Weights of a small GPT-style language model, trained from scratch on English Wikipedia: width 256, vocabulary 2048.
MLP neurons of a small language model. Each row is named by its layer, matrix (down: output weights) and neuron, and shows model dimensions 128-255. Each number is 128 + 32 x the weight over its row's rms, rounded and kept within 0 to 255. Numbers have three digits each.
A block is one neuron, or neurons of one layer that tend to fire together. After each block is what it responds to, as a language model described it from the Wikipedia text at the highest values.

L3.down61:167139177159178160124154137149180112101122153156172170115155129154179174143149136147158150163146077105162139143156143138072090077165120118084136161151115104086090171134151185116093165085138110137109155130031126139131123101135147191127129158088065127104116144121079120140159070080104105109137106142045127155127138151080037158123152128125134170156127126137128170097108139091124073132142
Description: Forms of "be" (was, is, were, be) after a subject noun, plus adverb suffix -ly/-ally and "very" before adjectives, e.g., generally, very little.

L5.down16:138067125142126121122119116098057117097049110156152152097156164107167128062080144120130135140083080113151122083119161144150134068110136143161168148140094164144162172186095115170165124110136133078222089150101173131201084140117097113107146149142040129133066131144114096107113130121167105109124113134091164145054138104084086122076163169206131170143170141051152112175190153160145084123123
L5.down149:167166113099105185145136131140135128140090121122138170131151181149127129113184118130078136113109108064133168140135117108133125077124127117139164112059174163116124155182122106111138198094144132132118159167143070131122078142152086136119104195153147171096203127125124081082142104100071108125132157128137121115153073117146180165138173082139102084072182146167099117106056091145087135106132
L5.down473:135119110115099051064107130100133125084099123151159141145122067192132136166091124090119204089110086155136103140169108181155136156132192127130130183100157226137135153196044079150165133169151078088168128055115131159129083140108123141163151122131154122132164168111097160143089120158099092147118147161156124129123115083140159135118099111125136136126129131134139124159102090083183169123133
L5.down586:089123122127151154124131110084109130101128207162150130073138115127124182116108114082091160154119140107112128165169085163154126155113137141160157101083123170162112155130160144156151173151098130149131135116110187134150045120149128173090164086061129101103123148137143156161099091111119165165178097069145179195087093059124136105164117114159088166125153078117117111181082084134100182134142
L5.down602:097084142131146155128094114117108136106166130138137128088112143130144130128128089163116162130151169161123150132173111085122136085133173139138074081103134151107120104123172139142112091058034104077122090110107178154107104089107078141131108152056156142156140114094157121090086109142088168125204129130142079200103078095149124100149108100110138090094101106085124074129103141091083034082126
L5.down746:130076140134146116145146121164117189127180110143110113103100061119191135131167190136164135132093117123183146153109115103057125128145088102068115060183099183124122169161155143159176205181102097146174147106133131152193090123212090144155078150076142148120143122114083149133187087137113159147152118147154123122145129117180100092119165137125107152096142149119153120127117164147079106125129
L5.down966:111087162082105122137164148135082141095181101177110123124106104127121104124161126129129175110078136103079150190150094132141121070129144150153114174109172143180107206197105054121123103161111128146104095112226158128080137129115098166157132114139089137148107138112128117161172069136097153128037139121131090132085125124105111103143133118159102162109123126138138140165094155135112136171144
L5.down1001:149066172130212165177137128102147091099085155157165053105104102107138163121110162114134172109145165099164111156133128115134122115173117140085105151103141165185111177083103136120208117154086152084119133164206165155146102160095173131156162138170099193111152129122108172122112108125143117151140124070145178106126161120109148073147119092141166154154125051186096124076119087126103076158123
Description: Fires on the unit or separator right after a number in stats and tables, e.g. the space before ft in "(144 ft)", mm, table pipes.

L14.down238:097141095165103074163158131167107152110130163092184096073094118145146119123117092164171101169120165113096138136151128145091114153179107130122140106121107124086166132156132133163101073120109141085116144124102095099139123119114114134161182170132171115113222104131138171086101136141132080066159106114102003133080070081128096141141128152142089099118124095196118156155103150124175098171079
L14.down265:119058203109162113157119134150104152142141112117105115138102091118126134151102162086101209105152137009161138177128182141052058107074081145152085193159097186148165130157145071065159127113151096132067142126081092119117148147116105171190112097102131157136113197109138091115143118107124171095087180097169161148166092138110111093071088115150110153124139124176063132134097140103132084149122
L14.down327:118076084133094107147135100180138148165098198084070161124061164114114127092165124122118111089101089047136115065151164142088122159133107077181103183115177112092122167193204178065096140102103145070176100156142129176140159099137147169153209152131103167141124190109116134160148122185100096116164118084147110116122086130166103102119099102118169144128163096094100072126158113130112132143147
L14.down380:168114179155093173141116082121141145170108127088122091165159120099122149087153121082159144090145121036109141121089131139045149140184121128074113086119105132148188073105187122111149109113087119108077156104106070167139159100153116121182101099111143090196122147069112086078159104126128107119124125125122155081127142156091129158119166144132154203130109122174109126090162108144128158141160
L14.down553:144078114125130169182176110156169136170130189096117133101195104190163120173109114193181099097156159019162133208140129134134082143133121099140069172142118127147102116147173187113147170105145122121175134132089073089133119100111132160095169116118127076133144064120171120136086113116180133109146149150108139099136150149132110061098123110152148133132137154142074160094130135123146145114114
L14.down732:155157150114103136104092065151121137089148122137141091153140102206043151164147088090169193131113102034210113084105150125119143102122139152103115103173182133170071133096140086143151092109138093144164093125118127121128150126133086121175129154151124139106105123109160151154146101092118111120138107164162163059168143191141112125162196161154113108140137107141143113112092094146143111133131
L14.down835:154130078148134116116135139165153124146145201156093120188167136040147105101156130175134129085143164117171066082124104166146106134131073122114103152150177140141103126146156098135165156158130097108141154103122132151159148089144058159111133153162126146112159142099163154118166150124155178054089069128119138113085198121163133116108085182135159086194081191099066090099110168079099142115100
L14.down882:154121120217109168160124139138140156170096180130097142102061105108129090181134081076126158139173131097167149140113152147141153102136129135150173150121115167107161148095038156079104115127163087135171076129151139101132140127122091091069121152143090133148174098185142167109146136174184101115134115106177114150148152114188102067107111126168175182135122119110147107102150104122124123100065
Description: Final word pieces that complete an adjective or participle modifying a following noun, like -ed, -ized, -ive in "intended", "oversized", "extensive", plus whole modifiers such as first, second, three.

L14.down9:118105121083142108101154150133068122142137073110159136111111145139087127141076121148070098140107111070191089171122028107161194139086079126124105118140114116124127099154166097161156114202134114125151136142128115092077122118099112178076134125135160164158152176095102132159080210162085101180102112160041121103161119130144100137169170113125121139129099099090109123164140122123090161196142
L14.down206:108164107090087148175121155124051072142086108051181106166084148109071106114125153137121110124098194141182193134160108145126092145151113044106167120158180112129146102160073101167132152118155152115124102133090071156140069085074150166103141095105103132138092117125154126135137091152096089132114089136124124145181110144082127140097153127099127198191109127154140141120142120163112123151151
L14.down338:102064087182160130121179198067092167160129126173120113119093082152131167128079200125106122116160147181161159169141106074093100134113153236109149133169120118123161078121115102169159160121133081155118076144042125074107165133117077179165108086142185112124153125085184145136150122135145156101160113161149068158122135080137115196046144090153076117120131114120119123101171092117111113133161
L14.down367:135124156135098137153157080080119139152107052104088095141142068168044124124181150170150153120081177059162102056133101183103115150150122146116119159079126199116121046103096080113104106144185124091064146118154117103093134177142135154142116111131117134102143165165157106142158132151133090181098075166120103091150151164157125110076134117102118108080113116146115167126156161139105108127078
L14.down470:098140135176152172151138127111147099163179051165161115118119112132108165163101126147127113146200114100119113178134138122060139175104086147153106135105078052160112093187144115086101153135131134120171122135108129058177113159139082101139077168170160116136175092153185114156152154155118132106149155130133158109123192095146121128139116117117122137104109145086108091142176183171116123148084
L14.down525:193137133099118163159175119158089149141185076132148145124106117089071136153097084111166079120079099103101133157100087153158113118060090147187118091138089155132180125106148171120136097131089153091093118134106144158184117146141136127060101107120202087127124140121123232129050153154179114096093066073106128147134101165143137072147104159153106178163120124121129140112142101161118179169114
L14.down529:076162075132161171107127134129158157139158065127150081126167118099121099163091063130152161089160188156090151163149127146135142113142129096118197113125155168130130119113119147087176185112176143111112108123156055105163133137121121130189086112159167120135137134166116129107154071088171106155076109106147126129092105152112123058123111100094119093156111112150117144118128182123141083124134
L14.down833:108149101155115116169165099103096169081219115106110166198126174151139132148134050089120061149124181149093145202103107153083149144075093182147128154167186109152127128143144147183114129107178140152132093110139111098148162163151103147150136093130158053105151128118111102153106093147106168128157115117171080113139140148169126080141106142140133169155060166167134088185115133089142161164108
Description: Word-final suffix pieces completing a noun, mostly plural -s (funds, shacks, forces), also -ation, -ity, -ence, and opening pieces like comp, sign.

L14.down2:091117096098162094085177139209145114101139130182121089153105114163153056105156118135091128088193109103192152121150106167115147131172129120115103120159080078148105163076141142133138159121090114149163127067165109121101135119162171172131172170150211149120129157138151152183091137103124111123136132188163113120094138108167102091109159161073102200130071128085157099136152115110087129119176
L14.down68:179153109086065126104136121124145110151170160125163124101157117121119135115167132156163119101135136139074127107133116111255077163157121023045158153143133098137101131076074146150164132115110191172173125113124128169128118129172169148145178136147102134122102122123180074081147073151147197186136174165114136149107157125109101122108070065150086117152157136087205148120108180131112139106122
L14.down326:133115129093198113140152133109095090176135119172114113154094111179152108160156132161116118115161103118090120112127115127137114117111199106188119138138119155207138125089084120095183159095136151106116167094137122116079132138099144132129191141146116084100115126147141198114170065172179095091072137165065135171066074100138144119148115092143122181170166144083140117062142119076131124156080
L14.down594:131115160086167123116152125097073115176119115090182180117175169081156168116126106137135186165160095123172103118133043178114133091082092151176180129099098148135162111154103166096083124139099086105106146127137152191115174126182149081149173130141133144140147156095182092153177114181075116134120130143183131140126112199126132115088081105141142096215110131153091146139107090116138106093144
L14.down604:144180124159077106168130153113116107065122118093130099183112108126126155120044198098175173150073149156177120142036115136139132125147176143174117085139180043140114189168151136151122126143166128107142174091090111191112137129118175070164129187163097100128088147122154080179098124107154221177159091162140088140187109110098130079167131115103116102073114135126158169099101116126168072092116
L14.down624:145118069112102134106162145076115137120125135132109165121162121133143137149162088103093105156090129111051123110097070140154141130139093130111186111100141137143149161119082138093128129117130185116160110059112133108120122121123164179140102184111075157121047131094134106139084147150141130155173149097158166113135093108123121123159160141108130176140114099143138105074144136069184118150125
L14.down635:162100099221123075092120051102141099149119091116128124156123166164137137093160132072123189106227097159030186095110146150159057161131130179186141149086122156133149140119110079082102061092161195112119146116141105118138129165188138125126102118165129191156133145115161138116115111134126073093097078143114124070116114106149110065175155164142137177161146087140157166128083080134195110085180
L14.down1001:176138123139129115121093136080065131188185090148127103151147120084144137146099154120111155075136101150148120165102090132103149108100146178139069171175168150169153095125108169131102148125153133140101121143092066132080160083151165099126104116174141085152150156097139068179108112138130093150200130084193203162170126125214149188138142113112155160181160092091137105070118119084166150165124
Description: Word-initial fragments split off from the rest of a word, mostly "s" (slows, switch, scholar), plus unit pieces after numbers like c(m), ft, a-c-re.

L3.down171:129112131116148160135160174117169116083100133137161138103130123147137108059114050145068109160095137044146110184120114117139152107045200131132151104101075142147125111134132155126164156084078077109135110112130148145134201118115134134149093075175127150150117138156165159130140109146084159121139067051145133093166115121151150179125161080172040117133108151135135110162082119131114094139120
Description: Hyphens joining parts of compound words, codes and names, as in COVID-19, TNF-α, 35-year-old, north-west, Jean-Noël.

L5.down110:097080128178181163136156103159108132119162110169122121108133110080157122146097151088121055090165193099214189166140182153135075076159157152151126135154123059097117096125108119147141149102135158110103099209119152140148150057067144108104127184117203172133084112099151140110143151116090111139162105119163085124149046149163106143103147143119139099152136123117122117144129187144108068160102
L5.down376:122090148114107130159171136110161143124188127148107116087130175147107127100111143139141141145170099103189112143172131171166159211176119067054124058166127150147151193104098139150113106101095101086142113158178115020150120087165156155144127144126105093087132159129114123135154132155113170083185117069104144136096106145199111051133077184125136124150117099125122179072202101144107134128145
L5.down395:146130079120171074172182093083147228157126146179100119136110134164082085169142112089116127120102131124156135118123115115131153069130172162121114107111128157118100114159061126175138112079127192133132164082097156038168134067171096125179122127200190145100101125153119111136142148120134095181113109061102078154104125110143091172087194129143082149171068170115111136108135103107110174074125
L5.down436:145115222107180161190146077129171153120135127137137134144096138107129098155123144083124154060124104142137090094123107140151097076109117122123102168093138176119146116135162189096143090099099129156133133163139083103120129136088125181046136112154096174150193169089169109143072081117213121076100127113149187143120142194169101071105094165105138151156123129096126121075166075166113100120138
L5.down569:149068178169133146064148148207197143130127116155105140065114096099132109134102124177139129154135148139119087114120135103159084096199113061147095163140143143151118124116123146120131129129140099183122157122105173132124164105173133196143137158098130106135188125101119139112126062065101183122115126068116106110168133163192089143096133105143148168147054126089073145101104092108194103116170
L5.down637:139101158101121091093081108105138199081174078116097113127173113110158091176070125126125080114165084113113163087133144102156141095111129130149179203079154129123117112157172187110158161101091131175124083137086153116127109148137159154195117094097142095108088185078103116166142138115102046142140099105143100119155107134159127155100196131130167093112146103109123150143126133143122159154148
L5.down810:160117124155111137074137124084091135131142122155176084205140112169107115084095072099094113115121115058147137147122044135156133132075154112165123137158133068136115086134149056164155107216182165046156152111135149120143131103099156159167151110196096128148137184149141056151089164194118105124177134098137115130129137110162088194119137129109115173157108138112123097124085143150074097160089
L5.down995:108089159097158155181120097094150170150162096149111099115099135173077194179136119112166126087164118155204133194122062084122074120119110092131131130142121120164123182132132079127209088135057184118152220118130136121088171064096120139116065145134129116128103121114124167119139108108128124088129135116121078069118093065116105082146119123161139169118090181138117115174098174173141110167140
Description: Fires on final word pieces that complete a noun, mostly plural -s split off the stem (season-s, event-s, Partnership-s), plus -ment, -ation, -ress and nouns like law, Council.

L3.down280:107134142081185106121109132156166133102132068207123098141116187153154131130101141088115142186147071158172124108157099142161158130152084197175106124135202115066103140136090133140181137162117086105103123152103132153119117066127076167118173183143088158183097115114118118099127051123112120130127134019111165102111111103086135114109120139151133079182125089146177090146142117065105112143142
Description: Possessive apostrophes after names or nouns (Airport's, Council's, Comcast's) and the final digits of years after "19" or dashes (1976, 1958, 2006-07).

L3.down136:121098103159081120128107134117133123117126098182137120134119112187168170098167070147128123121125072086098113148147078152141140068118133153120151088098163122153143106133140149115141114130118106102143171117160090180118125177106199124126131153131109129094189142068125111169150137189157125115119138145122118173109201142153084140125146100195109129102164108104100139108126067061154122079074
Description: The closing pipe at the end of a markdown table row, just before the line break, in sports statistics, standings, discographies and other wiki tables.

L14.down55:095066128132138125148089128056134128077121167140173121117134123165098145105106144075119155159109121068123133117173103112162109142168124200123150109152117072140067149134149115100146145171148129131193109069038110153191127094135093188172172118176151121195140057144124130078134144158043165156139135155150098164111086089091110194122131126145133138114181161138157187182127111097136158129148
L14.down56:103133099176142120105105084138161134163132124113105150165159076152052142074111144131145158192100134184111201120159150107137131155114184103143165144096129109103104115092133104109125122171156135095129088171100123137051118178122155149106091060125128087131096128174125120184145094110170037091108132137098141123127085075116128188120052125143078152107079156105154141159093139179105059139132
L14.down228:143113140113096111186147103121136095134162119100146112101070111160159137113079147023117135087080161094143101104163163106097157154102117188124165119127107141136127166112153143136092146142130104150079123165186079130160103125063072113145119076091157222142129105087152070119108136159132136123126165163178121094119145169120126134141114097127179104176076206096186119131122107128105177117087
L14.down432:151150184091087100165129150146114110127165133119167147128079113146129178132138125164131158081164145141187075127119163104155086163130048117136094133126135140122093170129111127096114152111141139152113054141130180087216110079061165130158102098144098096111113192123108148115131111134131146127131093091193048107085179115077164154132109123168108144124121074080060155104120199071166105086118
L14.down454:161129084151111067116145116135108147140165077038122171087161079155137205127124191090145127158141119111114151098084138103145089176143196130081135157121108124095090054120173069119107130112112157073120106145129107114084142105129132086124184094116117134190141140153085104137158074129137089141160124102148127087100159146125159084133162114169086125128127122126061122108159183101111140165091
L14.down842:117118185108124085137205135115124139142129093142108161164114084087114157090162141179089113183179099144115123117193128136088076152166161114211093073119116186077124094147143151075094132111122134096104117160187144147113103141118087106135171162116172131206109149148098138177118107101222096104174100110114088048129152121139111079150054151213106098128144134137157140111120121124142123085136
L14.down948:144111149130136109124131060081114123175182122127101173126168198186134155114128145116105084197142101143142126096156104097088086132133089112072112094069134109089160077127136104152115081139152196110134137171144095132096145138101078083095134117148183184101136119114099175114149156128072143193185066096112147082177173131157112073152142117178091109105163184150107126159080088029125057147144
L14.down970:115125117154132131079137118102142101085097123162077138126154180111073148122143091115203164190120091083180109166093114074077102120088104128109157093127112123133141177145105117123152127156146166120155138117206124114139141133190125155093164101127134160120129102174135124134135109086130130145130043083139091151129061159192168127113113158180188167166162195157191075130131151131175160127195
Description: Forms of "be" (was, is, been) directly after a sentence subject, often a name opening a biography section, as in "Lisle was born".

L5.down11:151101056152099125150161115176149098098108147116157107150144126127102120110110220126090133168145114149142171141147102120137200116152127141122139096156137108133087148184094133108093131161155132117116157169133130114148113079208108202100075141178148151126158103181135152070166118125133129059137095109054155136093047099154189094144135170090132161163141130151130120179131163063167113101096
L5.down27:141106144160151109103169130143136152098104106107113091130124152112137164176125140128116131096178103073122126123137166091225147134077180147125111152095185102125147115195152158095168147154122159170112152153115161127152133103181102127093075159086146075070103204180128136086137093135103102143123142144119125168071092103155153143053158105121185112126050081166122175150059132139166095093141
L5.down230:133147116151143154103089170163183052184096146185067133131105158107153137114107114111118114138125133105172151132111106101100100106213129136152086157148074149119071147163112110119105092154137144090146094165146146078135152064171135127124130141141171138161089123152127128162171093031126177121145159119166154151192135153102140152116095145192087118105146118190129127091135137106081080136209
L5.down510:135122157142174184179122201136161125126088149119078131074119174201125155107103130126134165128160120163109115124086157145105091125114104110084077172140225074159094171087158117129125088111131143135084170141124111119127126161138056139161142089133168121111121133095124154138168134100142074109116140130084154171125102082125097091104178118139155123141093091126102149150160136102138180163121
L5.down526:126178076144141156107169153178083112084125121088140155057112086135111113141138068153128177165185116178121123180102132132076186088201111138134115136126154145077085135153122110115174199156102148144172154130107135140156171126137131117153109130103179149093113145092130114139120108115138094121091190135158065133227174136115090104125120119140066113231153106138103095101123168147150097136174
L5.down675:122130121118134079103157152091200126122179105096141042153108083083131122150143086099111113139099243154111120107098146165164124112095129161107116121143148163172100179123114110094155137086081108198121170058134139128129100100157140084158140121178105126111092087146165137158124107157092102125141160156150102116162102118083204099124160097116121114181100063183107109151180100144129104158149
L5.down794:128093135127164064119182161118127132169106078093145139116178154167101111134228111128154119134062159155036166092149150105046056121101148161108102096065138175070185106065158139133107122155190166128139102157141157167114152114126109126127148163143068109159166131173176124118143089093171136129123090116092101142087164153148109050121111157203155119137133149108187103100149142048142161113140
L5.down883:115145143154131108135133080187115201127122139063094079117103069159155111123155174122107102201149103150161094076154094069148150137200137155126141147139154084116141095108144201132111156114122137162118156143149141131102145077167087121150124080109164131146104109109195064162099083144089163080181123140078103150161038095139148109071155109126118106060115095150138155092103115175128061158152
Description: Final suffix pieces that complete a word, chiefly ordinal "th" after numbers (19th, fifth), adverb "-ly" (currently, firstly), and year endings (2024–25).

L3.down49:131164137136160129145167119150167187121158164100158119124132082132103123139096177107119116130143143136190169182137120178136156085109073114133155137115145088134131156108138155096153126125144147120155120147121103097153099077133202100128094121146102161146111154065142163138145167152100115086114113069147081111124106135128139151169151151116111101192114108085129141181143103155168020193191
Description: Final word-piece that completes a noun, mostly plural endings like -ies, -ities, -ations, -s, -ers, as in municipalities, difficulties, generations, plus whole nouns such as children, people, work.

L5.down164:096156168135129190110154146155187090130109132160149139166102140155136175079153067118108146168171129092172102133130122090145124165117150160117182101127080109141176087106154121170152139131128079100118093147131145099167175123047166088144098109113088111121148074127108140158060155092091158162123122139107110155125179094121142160154116147100107150175139084162102143122110171106110151110129
L5.down171:097106081100176135145158114100154148096105104080093134103123077103127207114137108096101107169172146115104134106099112095119188180069136061131136050120163119085141156117090165150117155115126093142096121107184124127142135097130131084185108102144125104122164102107116138126120074085117131208183112109146110125182129110212059141161122131079142188092198142146175132190161161146159108096178
L5.down209:130132155079150123095084099116121112127108043089120134071122103080111061155119155097124119098109149146154133125160122093144117130128186209032142126116116140089042131140129092141138160129154130158195110102134133178222138156155140138129179157170074131115144113117100100112098193096134171096115159120133108097095078127113126059163069154116144136116121169168110148114118081108122131109138
L5.down303:098117208159106185120181142087184130103176078142155150120149141156118135118122059233107048126160179154117084139115144147073168113146106116130109090153068141116047144088093128140159159136056103108150171131090158085117194144128160144152133076118039128151116065131177121124110149161107148120163165132158163098120159185169136158134156119148102141130136152128129100116115075128162191130121
L5.down424:130137114103141086152084072135114135128130188086073154133221130109016135127066162096172101110122101104096167168110194125128178110109123150124041114117136139095114148069162128125192157147107133114115095153156143131121185133143121125120104103120147066167152076123129157168124079193133077082173089088091141108144129197135132109167099078099099135117111116149109143100098113111136145103079
L5.down504:109151158161152106143128124063089119072164147148159139099079088084130152113153141127101091147121107100143081112149126126205151141104131138132153125167163136125172189145107104090108158171129094154116120173147095130121168093095140150088072127180079182174168116100162145113092145133201204137152099098141104044159062182070150164156136102120092127136056117122139109208157111152109084142109
L5.down565:157100058123172132169113213140133103124161111148116127150147108087151137130121117135114079119129143145203161166135102131113153135123065121104113159107103144122107210145138107127206102134091166186142116143120129122125112080117130102112108116170116103120146153145152068138174090017124111111134153108082117097133125111044155091084110116055048146126144142168096120116148153088106138113127
L5.down929:142100133066151173104141142122096109066131193102109086107149104120113150128197098163058072077093110129140145139113175121138136121146170163120149110149093127131139131133167101110174170128108095131144153104156107077177203165113146079119118124098091107068138141125152169130120124118069121151135113065215133085127121156123123148100113115137139120114102111192123159155067085077132162144106
Description: Hyphens inside compounds such as two-year, second-highest, wide-ranging, and middle capital letters of abbreviations and codes like ESP, CHF, NKP.